config.toml
attn_scale = 0.177
init = "orth"
init_std_qkv = 0.0395
MLP neurons of a small language model. Each row is named by its layer, matrix (up: input weights; down: output weights) and neuron, and shows model dimensions 16-79. Each number is 50 + 10 x the weight over its row's rms, rounded and kept within 0 to 99.
After each neuron's rows, "fires on" lists the tokens most often at its 100 highest values on Wikipedia text that the model never trained on; "fires before" lists the tokens most often just after its 100 highest values on Wikipedia text that the model never trained on.

L8.up616:38 58 42 42 47 71 44 29 65 57 45 45 53 51 46 58 33 54 46 48 31 52 43 45 58 54 46 52 37 59 58 59 49 47 58 47 49 52 52 60 41 41 31 57 75 57 60 57 56 59 32 63 48 39 48 54 62 53 57 38 60 51 44 45
L8.down616:44 60 63 41 54 44 43 61 45 45 34 29 54 50 54 53 67 38 57 32 61 52 53 35 59 36 24 58 62 47 47 41 36 55 40 55 54 66 58 41 45 50 36 52 31 48 59 42 39 62 50 37 66 39 55 49 62 39 54 24 50 54 46 59
fires on: " Te", "te"
fires before: "ch", "mp", "le", "ach", "s", "ct"

L2.up9:47 64 57 43 49 41 56 48 56 50 32 43 47 44 36 56 29 43 47 50 45 75 61 53 63 54 73 56 55 53 34 64 34 59 58 60 33 62 45 49 39 49 39 48 60 57 26 55 47 48 35 48 47 29 48 74 52 54 57 56 60 33 60 26
L2.down9:31 40 66 55 40 40 54 46 57 56 41 43 41 42 32 49 31 51 48 61 61 57 58 37 62 45 52 47 48 57 49 61 51 61 60 71 44 51 35 50 64 36 49 51 52 50 50 47 43 52 45 53 59 40 47 53 54 57 55 55 59 33 53 32
fires on: " member", " Minister", " found", " student", " President", " brother"
fires before: " of", "s", "ship", "ed", ","

L11.up524:54 34 55 54 43 39 44 37 32 58 49 71 38 45 36 42 32 68 75 50 39 58 58 49 47 61 61 72 45 54 46 58 42 50 47 31 42 48 43 43 39 63 62 50 57 65 50 52 51 49 77 46 47 56 59 61 49 46 52 54 39 69 41 33
L11.down524:49 57 60 57 59 36 39 44 32 58 57 58 34 62 54 42 50 40 53 57 46 65 43 47 73 38 50 41 50 45 34 43 64 45 53 57 51 46 42 59 54 26 45 52 59 54 48 58 62 39 58 48 34 57 69 60 59 57 45 48 51 53 44 40
fires on: " |"
fires before: "\n", " ", " 0", " —", " 1", " 2"

L14.up363:36 48 64 53 65 43 37 42 69 55 52 62 76 51 45 70 46 58 35 59 47 54 47 48 46 61 33 51 53 40 43 37 45 30 67 36 49 45 46 56 53 43 52 40 48 56 57 43 53 59 51 54 52 35 46 51 40 65 55 54 48 47 49 46
L14.down363:48 37 34 40 51 51 50 63 48 55 64 53 43 44 57 35 57 52 50 54 48 45 57 53 37 57 61 57 49 29 48 51 42 36 58 62 24 67 35 52 62 25 56 42 55 47 53 59 39 42 54 52 60 37 51 35 68 60 60 47 44 54 47 31
fires on: "-", " full", " most", "|", "s", " German"
fires before: "-", "y", " ", "---|---|---|---|"

L18.up324:55 51 56 52 44 40 32 45 36 54 48 46 53 56 61 57 39 28 48 58 58 35 39 43 59 60 61 55 47 35 51 35 42 38 58 43 48 34 41 71 72 67 50 55 47 51 58 42 45 46 45 62 52 44 51 59 55 68 58 48 50 37 46 59
L18.down324:62 50 34 34 54 58 58 58 51 58 44 64 49 54 48 60 50 57 25 49 52 47 45 56 44 60 51 43 57 41 54 43 46 65 50 40 66 60 48 55 48 36 45 65 54 54 57 59 43 55 46 42 24 56 59 53 44 71 55 61 37 60 60 28
fires on: "-", "g", "ul", "l", "ick", "s"
fires before: "-", "d", "y", "up"

L2.up331:50 44 54 46 43 30 51 41 58 52 40 32 45 58 34 65 59 61 47 41 59 52 40 66 60 36 59 46 40 49 65 59 34 58 54 54 52 45 45 47 43 32 43 57 61 50 33 46 44 42 52 58 51 50 34 62 64 38 54 43 50 41 48 46
L2.down331:47 52 52 41 42 46 45 39 50 62 21 39 54 52 28 63 67 50 36 24 54 45 35 68 50 48 44 43 42 55 44 47 37 58 61 63 54 46 56 62 41 49 39 55 49 47 43 57 33 46 54 51 55 67 45 68 75 46 47 48 32 43 48 53
fires on: "'"
fires before: "s", ","

L17.up578:55 56 59 56 40 53 57 43 35 64 57 65 36 38 60 51 53 64 71 47 42 42 38 72 53 40 50 33 46 41 48 57 55 36 32 38 46 55 44 53 69 49 51 46 52 71 55 46 52 41 51 45 64 59 41 44 41 41 40 41 41 40 61 46
L17.down578:46 63 50 42 64 29 43 45 62 50 58 40 46 53 47 50 27 42 64 45 62 55 64 56 56 46 42 59 60 45 44 71 53 49 50 39 47 46 45 50 47 58 44 51 59 52 37 54 47 48 53 48 47 70 58 60 36 46 64 36 34 51 41 20
fires on: " |", " c", ":", "c"
fires before: " ", "\n", "iv", "re"

L19.up61:54 44 52 67 32 29 35 51 62 46 67 72 63 34 50 45 46 46 50 44 41 48 40 49 47 52 64 53 62 49 48 52 47 56 49 62 44 58 53 64 38 60 32 52 62 60 44 47 33 37 57 65 48 58 58 50 55 51 51 41 49 26 42 52
L19.down61:53 61 59 53 54 40 41 61 59 47 63 51 41 35 38 41 47 51 40 65 48 50 50 47 57 57 48 52 46 49 51 51 58 50 54 57 32 42 66 47 48 23 29 48 41 58 61 31 54 60 69 63 62 51 59 46 44 68 50 50 46 36 69 47
fires on: " ex", " Ex"
fires before: "p", "per", "ec", "ce", "am", "ten"

L18.up436:50 30 42 42 62 48 49 40 52 43 30 56 59 44 40 62 61 38 44 52 39 27 54 32 35 42 65 46 47 43 59 58 46 55 48 38 60 56 39 71 46 49 68 52 58 47 48 72 65 43 45 30 52 63 51 50 45 33 50 51 58 48 40 54
L18.down436:56 52 48 64 63 60 38 39 55 38 46 49 54 51 46 36 31 49 43 56 63 45 41 60 52 39 50 52 46 49 61 53 47 51 57 46 44 54 50 40 68 53 58 50 35 44 33 44 31 60 38 59 64 35 50 72 66 53 44 35 51 28 42 38
fires on: "'", "m", " who", "r", " Ho", "’"
fires before: "s", "ed", " to", "m", "."

L5.up100:59 52 46 33 45 60 23 38 51 43 69 47 65 45 62 64 44 51 52 54 45 45 53 66 18 46 63 59 52 38 53 63 62 52 41 46 55 54 54 46 48 51 48 49 58 49 67 44 74 49 54 45 36 52 59 58 47 43 59 55 44 48 55 57
L5.down100:56 48 49 34 45 59 50 63 50 55 50 63 32 52 61 42 64 50 62 24 36 37 47 47 57 34 65 45 67 40 49 54 59 60 54 62 49 43 65 56 48 49 50 38 48 44 61 46 44 58 66 75 59 45 48 50 35 48 51 54 35 36 50 41
fires on: "ra", "udi"
fires before: "il", "di", "in", "ting", "p", "o"

L19.up405:39 55 48 50 52 62 44 54 36 54 56 31 39 51 50 61 83 41 34 43 39 34 22 48 44 57 61 60 33 56 59 57 61 49 54 56 37 46 39 50 40 32 49 52 41 64 55 44 38 50 55 41 37 58 47 46 51 46 52 49 59 51 57 52
L19.down405:66 55 43 42 61 62 57 57 47 53 56 58 48 46 49 49 56 38 60 53 47 35 63 61 54 44 45 32 69 33 48 47 66 40 55 53 42 52 55 49 49 55 61 36 71 34 58 60 55 36 54 61 57 47 62 56 41 51 71 57 42 62 45 54
fires on: "'", "ad", "’"
fires before: "s", "u", "o"

L18.up355:69 47 53 57 58 39 54 49 34 40 33 45 29 61 48 40 47 50 62 36 37 49 57 54 64 70 46 44 42 53 62 57 71 56 68 42 51 64 49 59 59 41 59 48 56 55 59 36 51 27 59 48 45 54 37 56 60 47 42 60 47 43 63 58
L18.down355:46 49 53 33 55 40 46 42 53 56 58 45 56 52 52 48 44 56 37 43 42 50 34 37 43 51 21 55 53 60 59 51 22 50 35 40 37 46 65 46 41 39 44 50 43 45 40 39 52 34 61 44 47 33 69 47 55 63 57 38 49 50 31 51
fires on: "==", " ==", "pi", "===", " Po", " ="
fires before: "\n", "la", "e", "li"

L17.up588:47 57 26 43 56 53 40 58 53 47 44 45 50 61 41 53 64 51 32 43 47 38 49 45 62 39 59 60 56 21 46 51 61 56 63 51 59 48 44 49 40 51 56 28 60 41 53 53 65 44 45 53 62 50 62 52 57 32 54 47 43 61 53 56
L17.down588:38 68 61 49 50 61 39 40 39 45 39 40 56 69 48 61 72 41 66 50 34 48 33 36 52 42 48 42 63 56 55 55 52 62 63 49 47 47 51 31 32 42 44 58 45 68 46 56 34 57 42 32 61 56 71 44 64 50 50 65 61 49 49 52
fires on: "'", "land", "’"
fires before: "s"

L15.up506:66 47 49 52 50 62 57 48 28 49 29 36 49 64 63 52 40 51 68 61 50 47 41 38 36 48 58 39 64 65 62 52 38 34 46 47 50 60 35 55 68 58 46 35 55 56 50 38 55 51 61 37 48 66 53 61 71 46 33 48 52 43 38 51
L15.down506:48 53 48 51 48 53 48 41 35 56 65 44 53 61 55 29 42 36 42 58 56 48 67 47 46 60 59 36 48 50 60 58 41 49 59 40 20 62 31 37 35 55 56 43 53 65 48 44 49 63 63 60 62 32 62 43 54 49 64 45 46 44 56 55
fires on: "p", "app", "ong", " imp"
fires before: "ro", "ress", "lo", "ed", "and", "s"

L14.up250:31 38 50 47 49 65 37 60 31 50 37 54 40 50 59 52 49 24 45 49 46 55 35 56 52 35 41 36 47 43 57 48 62 52 36 30 56 48 47 70 29 65 42 42 47 55 49 52 44 37 48 50 57 65 49 56 44 61 68 48 39 47 45 66
L14.down250:50 45 51 39 47 69 58 54 57 28 63 45 59 46 54 41 63 38 43 44 49 44 55 49 42 56 49 33 77 51 43 49 53 38 41 54 56 44 39 30 58 47 55 35 73 43 37 42 44 48 50 46 27 44 52 65 55 44 51 67 41 55 64 27
fires on: " known", "d", " served", " held"
fires before: " as", " in", " for", " to", " on", " that"

L4.up324:43 69 44 51 46 58 64 44 63 41 35 54 54 53 45 54 41 33 51 47 44 55 55 52 58 38 40 49 41 64 56 42 36 67 49 67 39 64 53 52 56 57 34 52 54 46 53 51 46 48 47 70 79 64 39 66 52 56 37 41 47 57 43 19
L4.down324:46 73 42 57 43 44 40 42 58 42 29 38 63 46 44 57 43 44 66 54 45 53 44 45 56 37 40 58 53 55 46 40 31 40 47 74 35 60 66 56 43 67 43 50 28 56 60 51 52 53 43 49 60 56 45 66 64 47 55 42 37 45 68 43
fires on: "te", " Te"
fires before: "ch", "mp", "le", "ach", "e", "s"

L5.up522:40 12 45 40 59 45 45 54 42 44 52 49 51 59 52 49 72 41 39 41 36 50 49 77 48 39 53 43 34 38 47 51 58 60 48 44 38 51 50 41 36 45 44 41 53 44 38 50 46 58 61 42 58 55 58 50 40 45 38 52 55 27 53 41
L5.down522:43 59 38 63 48 52 48 63 35 45 27 59 59 60 35 58 48 37 57 55 43 50 51 65 58 41 55 54 53 56 65 40 61 48 61 58 41 30 54 55 45 53 57 58 47 60 46 55 54 41 44 44 49 46 59 43 63 49 51 53 43 54 44 64
fires on: "'", " take", "’", "ative"
fires before: "s", "ed"

L6.up601:54 41 55 50 51 43 33 33 45 47 57 46 35 55 65 58 39 47 60 37 32 41 60 70 57 69 52 41 38 43 24 63 46 59 28 40 59 57 61 49 65 67 48 45 42 53 44 47 13 52 43 40 63 50 49 50 54 38 41 52 61 58 54 50
L6.down601:55 54 50 58 63 40 44 64 51 53 46 48 25 45 28 37 43 57 47 51 65 40 34 43 61 52 49 35 53 46 64 70 62 47 53 53 44 59 57 40 59 28 42 54 58 43 33 50 58 33 43 46 62 51 43 56 52 55 55 58 36 49 38 50
fires on: "==", "ir", " |", " =="
fires before: "\n", " ", " —"

L19.up268:63 54 51 22 52 49 64 59 50 65 48 61 44 72 29 47 30 46 28 63 52 56 39 44 49 63 34 30 63 56 38 48 48 41 49 43 53 49 66 42 24 41 42 47 61 39 37 62 46 38 33 46 48 68 60 50 53 52 49 46 50 48 45 60
L19.down268:31 59 47 66 53 80 53 39 50 41 56 44 38 52 69 46 69 37 63 45 54 32 69 55 46 44 51 60 41 54 46 39 64 39 56 76 50 49 59 53 54 53 61 69 50 60 35 46 44 53 59 48 52 66 53 46 66 55 35 45 37 36 48 61
fires on: ".", " di", "i", ")", "if", "8"
fires before: " (", "\n", "i", " is", " The"

L11.up102:47 51 56 37 51 39 42 48 49 65 35 40 33 58 45 48 39 48 48 76 35 53 42 36 61 45 37 68 54 52 65 51 67 50 43 38 55 59 42 59 64 49 63 36 58 64 63 37 52 35 48 63 59 41 53 47 52 45 42 61 63 50 51 39
L11.down102:43 64 53 52 49 47 36 45 45 56 68 61 44 57 30 52 56 43 39 55 51 54 54 58 59 56 36 51 37 54 48 54 35 66 55 48 53 56 49 50 55 35 62 58 70 52 56 91 43 47 52 47 43 49 48 40 50 55 64 44 46 60 50 40
fires on: "\n", "==", "s", "un", "ri", "---|---|---|---|"
fires before: "\n", "-", "s", "ic", "an", "op"

L7.up495:66 55 52 54 41 61 63 41 30 37 36 46 45 48 45 55 44 52 52 57 37 42 32 64 54 40 38 52 59 33 44 36 40 64 43 51 35 56 54 47 56 32 47 50 48 43 31 52 62 33 44 33 56 58 49 57 51 59 57 50 30 36 68 56
L7.down495:46 53 50 67 64 23 47 62 45 49 44 34 42 50 56 59 44 59 67 57 41 60 64 47 53 40 79 39 50 54 33 54 54 42 53 29 62 33 38 50 48 56 50 63 44 58 50 37 48 37 46 46 50 59 38 49 36 43 39 45 40 60 32 61
fires on: "==", "===", " ==", ")", "\n", " ="
fires before: "\n", " is"

L15.up213:58 53 53 53 27 51 59 53 52 55 35 53 50 49 42 69 67 43 53 55 42 56 43 58 31 61 62 44 38 45 56 48 51 64 65 62 33 47 32 56 31 53 45 31 57 35 43 35 41 49 41 61 64 40 56 49 46 51 55 51 58 47 50 49
L15.down213:67 40 48 59 52 59 55 52 50 44 41 54 47 54 41 64 60 55 60 34 70 50 57 52 33 37 51 36 41 55 44 39 41 56 53 49 62 65 54 41 53 42 41 50 37 26 75 72 44 64 38 32 39 52 57 61 48 56 48 56 49 47 57 69
fires on: "ct", " con", "est", "in", " re", "n"
fires before: "ed", "s", "d", "g", "st", "ult"

L6.up335:59 63 54 40 58 40 56 48 40 56 55 43 36 55 46 47 49 62 48 53 36 40 67 74 46 49 37 59 50 33 48 53 34 76 55 53 52 47 42 65 62 52 49 39 36 60 61 38 53 24 33 55 56 53 45 63 61 41 41 43 43 43 39 37
L6.down335:36 44 35 52 57 40 49 44 45 42 44 43 60 42 57 39 64 58 38 48 55 54 36 62 52 44 48 55 64 41 45 41 38 55 33 54 49 45 32 50 68 32 63 44 54 36 42 43 41 48 25 62 50 36 50 64 68 60 50 66 54 53 34 53
fires on: "==", " ==", "===", " ="
fires before: "\n"

L8.up274:53 49 44 51 65 33 42 39 51 52 38 55 39 52 32 50 57 62 60 51 36 68 45 59 46 49 50 55 73 47 55 41 26 37 38 55 61 60 47 46 75 58 54 58 54 38 46 52 52 54 48 56 50 50 48 58 41 50 44 55 66 53 44 35
L8.down274:51 68 56 63 68 21 39 54 38 45 67 42 46 42 56 48 45 44 50 53 44 42 31 54 63 52 38 60 53 39 46 41 57 49 36 49 50 53 32 51 60 47 54 59 59 63 60 53 36 47 30 45 42 63 45 50 44 39 17 47 54 58 61 64
fires on: "==", "il", "\n", "fin", "|", "tro"
fires before: "\n", "ed", "y", "way", "s", "er"

L9.up10:57 52 33 57 34 40 59 38 46 51 40 51 31 50 57 36 37 53 52 52 49 39 65 44 67 45 41 48 61 61 41 58 50 63 34 27 66 61 42 66 48 41 62 43 63 43 58 44 72 51 48 65 63 38 34 42 52 45 63 49 43 40 37 53
L9.down10:45 51 49 53 53 66 59 59 43 38 40 53 42 47 60 42 52 47 52 75 37 50 55 50 47 44 34 43 59 43 73 59 57 61 71 44 57 57 39 49 57 42 50 40 47 62 42 48 45 40 45 55 58 52 52 81 45 34 42 73 47 58 46 52
fires on: "==="
fires before: "\n", "C", "S"

L5.up329:53 42 31 49 57 39 47 29 48 54 50 59 56 45 47 66 81 40 40 53 46 47 46 65 67 47 56 45 45 53 59 41 56 49 65 45 45 41 47 54 49 40 59 48 51 42 42 60 55 46 38 60 51 49 32 62 51 33 34 52 49 48 64 40
L5.down329:42 60 56 48 69 57 47 58 44 49 47 49 48 52 45 61 57 44 39 40 52 52 35 59 52 55 40 43 58 41 29 56 32 39 65 71 48 40 61 46 44 56 52 47 46 69 52 51 50 39 52 63 71 65 53 53 64 40 35 58 58 42 45 56
fires on: "'"
fires before: "s", "a", "m"

L14.up191:54 39 36 60 39 47 46 49 34 41 59 53 43 46 40 43 54 63 49 45 48 50 68 59 51 54 48 44 47 67 38 40 45 63 68 40 55 45 44 68 49 62 47 62 46 61 48 67 49 43 54 45 58 57 37 51 47 50 50 54 39 58 48 55
L14.down191:46 58 42 55 45 68 48 53 47 46 49 43 47 43 47 57 42 33 45 58 56 51 39 35 55 58 46 53 56 58 39 54 30 59 44 40 53 30 41 41 40 38 34 38 61 60 41 37 53 42 61 30 51 58 45 41 50 56 44 44 43 53 41 53
fires on: "===", "ter", "====", "text", "ent"
fires before: "\n"

L13.up426:57 52 47 47 40 53 40 40 40 69 53 53 47 41 23 61 46 35 36 46 32 60 58 54 49 52 67 44 61 60 54 63 61 55 51 46 45 44 48 48 30 52 61 52 55 45 58 50 34 68 63 55 48 58 56 22 44 38 29 46 47 53 63 69
L13.down426:45 78 64 54 49 33 71 57 44 46 40 58 48 47 43 55 44 42 54 36 66 54 64 44 46 54 56 53 42 42 40 61 60 47 49 57 42 61 58 74 48 58 42 44 45 39 60 41 48 51 42 45 43 44 49 51 53 61 50 50 47 52 46 69
fires on: "ult", "ct", "ed", "fin", "tern", "pen"
fires before: "ed", "ing", "ation", "s", "d", "ated"

L16.up395:66 62 45 54 52 40 67 57 43 47 37 38 48 45 36 51 39 67 56 55 50 56 50 72 35 59 65 36 48 62 49 50 54 40 45 52 30 73 48 61 52 49 38 48 27 42 57 44 58 68 58 44 60 62 40 58 63 57 44 39 58 44 51 51
L16.down395:57 52 42 47 55 32 66 36 44 43 55 45 41 42 49 53 65 62 61 60 55 60 52 45 57 54 49 35 32 53 39 64 56 46 44 37 34 60 66 78 34 21 60 48 43 45 62 61 46 44 61 41 58 50 36 48 50 39 50 46 39 45 60 42
fires on: "n", "ch", "p", " creat", "s", "g"
fires before: "ed", "ant", "ard", "and", "s"

L4.up568:49 36 56 39 49 34 38 48 56 59 65 55 45 43 49 65 53 35 65 74 35 31 67 63 70 53 42 37 51 47 37 44 29 47 40 43 54 51 54 51 58 54 61 45 54 52 46 56 64 55 58 38 41 78 36 62 63 34 39 47 51 46 50 44
L4.down568:45 73 27 59 46 43 39 37 56 58 31 49 46 69 44 43 60 48 52 43 50 58 50 37 69 38 59 65 43 51 64 54 57 57 52 46 49 44 58 26 50 52 52 33 47 60 63 49 67 47 39 58 62 51 62 55 57 43 58 50 33 52 39 70
fires on: "\n", "\"", "===", "=="
fires before: "\n", "-", "|", "."

L19.up439:43 57 45 29 33 62 61 46 38 39 47 50 46 62 54 60 58 54 29 44 41 55 47 43 74 48 62 48 46 36 68 63 46 65 46 53 47 38 40 46 51 34 62 46 47 67 61 35 59 51 36 44 71 60 54 46 40 53 47 53 55 65 50 47
L19.down439:50 60 47 58 54 40 50 55 47 45 57 54 39 46 45 52 56 42 47 41 71 55 49 43 54 49 47 59 45 51 47 63 48 51 32 41 40 37 58 49 43 58 53 52 53 70 32 53 47 34 50 37 34 52 67 54 47 49 54 47 62 38 65 73
fires on: "'", "s", "y", "hy", "t", "h"
fires before: "s", "ia"

L2.up36:68 29 42 47 32 54 49 43 53 51 37 41 56 43 49 65 67 41 49 40 42 43 39 70 54 54 58 36 41 50 45 38 46 52 73 52 36 46 60 60 34 36 50 48 45 64 37 50 53 45 55 54 43 45 35 57 42 44 55 57 63 55 34 50
L2.down36:56 42 40 47 45 46 44 58 50 41 28 40 32 64 59 50 47 46 54 31 50 49 40 56 42 61 55 39 48 64 55 44 38 32 66 46 24 52 52 62 42 40 60 56 53 48 47 52 60 45 47 60 48 55 50 52 64 56 52 73 46 39 46 49
fires on: "'"
fires before: "s", "t"

L13.up317:58 61 54 32 54 50 58 44 44 45 50 55 36 41 47 52 45 53 51 61 44 36 31 54 68 42 48 49 33 42 53 43 59 47 52 40 43 47 42 75 43 46 62 39 59 46 51 66 51 49 37 41 53 50 48 54 54 72 64 55 64 49 43 62
L13.down317:47 55 32 63 55 62 50 44 63 46 33 50 46 45 37 49 37 66 44 46 55 45 41 49 68 69 54 48 55 44 46 49 32 61 37 67 61 64 56 70 24 52 51 57 68 58 51 35 61 57 44 57 56 40 46 53 47 49 66 53 43 50 41 54
fires on: "'", "ed", "or", "’", "on"
fires before: "s", " to", "t"

L9.up31:40 52 60 53 30 60 49 36 33 56 58 66 28 45 46 70 51 44 41 50 36 41 59 58 43 37 61 60 44 56 43 65 40 53 60 32 39 54 47 51 44 38 64 55 63 45 37 37 66 63 28 40 50 50 34 45 51 51 67 36 48 41 63 44
L9.down31:55 48 39 61 70 71 59 51 56 69 55 37 42 49 49 45 84 55 52 32 61 37 47 46 43 48 40 61 53 30 48 45 48 61 43 75 50 71 51 49 70 52 31 67 49 46 47 53 36 46 49 41 41 54 60 57 45 54 43 53 27 44 64 36
fires on: "st", "fe", "ter", "ver", " "
fires before: "s", "ice", "ain", "ct", "le", "i"

L8.up75:43 58 61 54 56 57 28 49 50 44 46 53 26 28 46 52 42 55 54 58 36 51 65 48 57 49 29 56 52 58 62 49 52 47 34 53 74 58 41 51 56 42 42 60 32 41 32 50 55 34 33 51 65 55 41 57 36 60 64 46 50 59 36 55
L8.down75:31 59 53 45 52 54 39 42 29 37 62 53 37 36 55 48 25 57 56 49 40 37 53 45 62 52 40 45 58 57 53 52 59 57 56 24 72 39 41 34 48 46 53 59 65 54 51 57 53 45 56 56 62 57 36 57 41 42 51 63 61 65 48 44
fires on: "===", "==", "===="
fires before: "\n"

L6.up345:66 47 68 42 37 56 64 57 53 62 45 64 37 63 44 69 51 53 57 32 37 48 51 45 65 57 63 37 61 49 46 38 45 71 49 61 31 49 39 47 40 58 52 54 56 53 70 64 45 42 60 69 47 68 63 63 49 54 43 55 41 40 49 65
L6.down345:63 53 50 56 47 41 62 49 50 39 53 53 40 63 55 57 64 51 38 66 53 44 45 45 52 46 47 54 54 42 42 48 36 43 40 36 28 39 68 57 44 57 35 58 75 56 55 74 57 51 36 53 53 62 61 41 67 43 52 37 49 46 59 62
fires on: "\n", "\"", " ex", " Ex"
fires before: "\n", " The"

L4.up181:43 64 72 50 54 57 65 46 37 18 48 62 33 50 51 56 58 43 55 70 43 41 48 53 62 54 51 51 40 39 34 44 36 46 40 41 65 62 57 53 43 38 68 46 44 34 50 40 58 28 37 59 59 60 45 57 57 44 42 44 50 46 61 55
L4.down181:55 48 74 63 48 46 47 68 58 50 27 40 39 46 72 47 47 42 55 50 56 44 31 39 41 49 31 52 48 44 58 53 47 62 35 37 75 53 52 68 54 47 51 68 51 67 59 48 62 44 54 26 23 58 41 55 53 43 59 53 46 43 53 41
fires on: "==", "===", " also", " known", "\""
fires before: "\n", " as", " for"

L4.up442:34 33 37 45 51 31 63 62 62 62 47 48 78 54 60 49 55 37 58 39 56 52 37 70 47 56 62 41 48 43 60 26 57 48 39 56 34 44 40 55 39 37 46 62 54 49 25 41 55 50 55 50 50 49 49 40 31 47 65 54 35 49 63 46
L4.down442:55 38 49 33 64 46 36 52 57 48 56 50 59 63 64 38 43 34 50 31 51 51 65 54 64 52 63 53 52 43 57 49 47 37 45 42 34 53 40 55 57 26 38 49 39 59 42 46 52 66 57 66 57 45 67 52 48 59 59 50 56 48 49 69
fires on: " Dr", " years", " year", " such", " week", " month"
fires before: ".", ",", " as", "s", " and", "ive"

L19.up595:58 56 70 50 47 56 54 48 61 50 68 53 39 53 58 49 27 39 41 56 48 49 57 37 43 58 48 42 32 58 29 52 31 68 47 51 48 40 59 56 47 48 42 49 58 40 57 38 43 45 36 54 49 63 45 55 50 65 50 59 47 50 66 52
L19.down595:51 58 53 57 50 49 39 40 45 55 63 70 37 65 51 48 65 62 53 49 40 57 41 58 47 62 59 60 55 36 46 49 52 45 56 49 33 58 44 59 59 48 39 52 49 55 44 51 55 55 48 42 32 65 45 72 27 45 38 49 40 62 44 50
fires on: "==", "\n", "===", ")", " ==", "Re"
fires before: "\n", "p"

L9.up159:42 43 57 51 53 48 56 51 66 38 27 31 54 64 44 50 65 55 60 46 39 24 48 63 62 46 59 36 46 44 61 60 32 60 52 32 59 47 52 49 46 41 43 50 61 47 41 46 42 38 54 63 71 50 40 53 47 57 47 51 49 61 42 32
L9.down159:53 61 34 44 35 55 70 47 71 61 34 43 56 49 61 73 83 66 50 45 62 46 35 62 51 38 56 53 51 25 62 63 39 48 47 58 50 48 43 57 41 50 58 61 54 48 61 53 54 27 37 40 43 53 51 54 46 48 49 54 37 45 46 45
fires on: "'", "ne", "ge", " Je", "’"
fires before: "s", "les", "re", "m", "ll", "ve"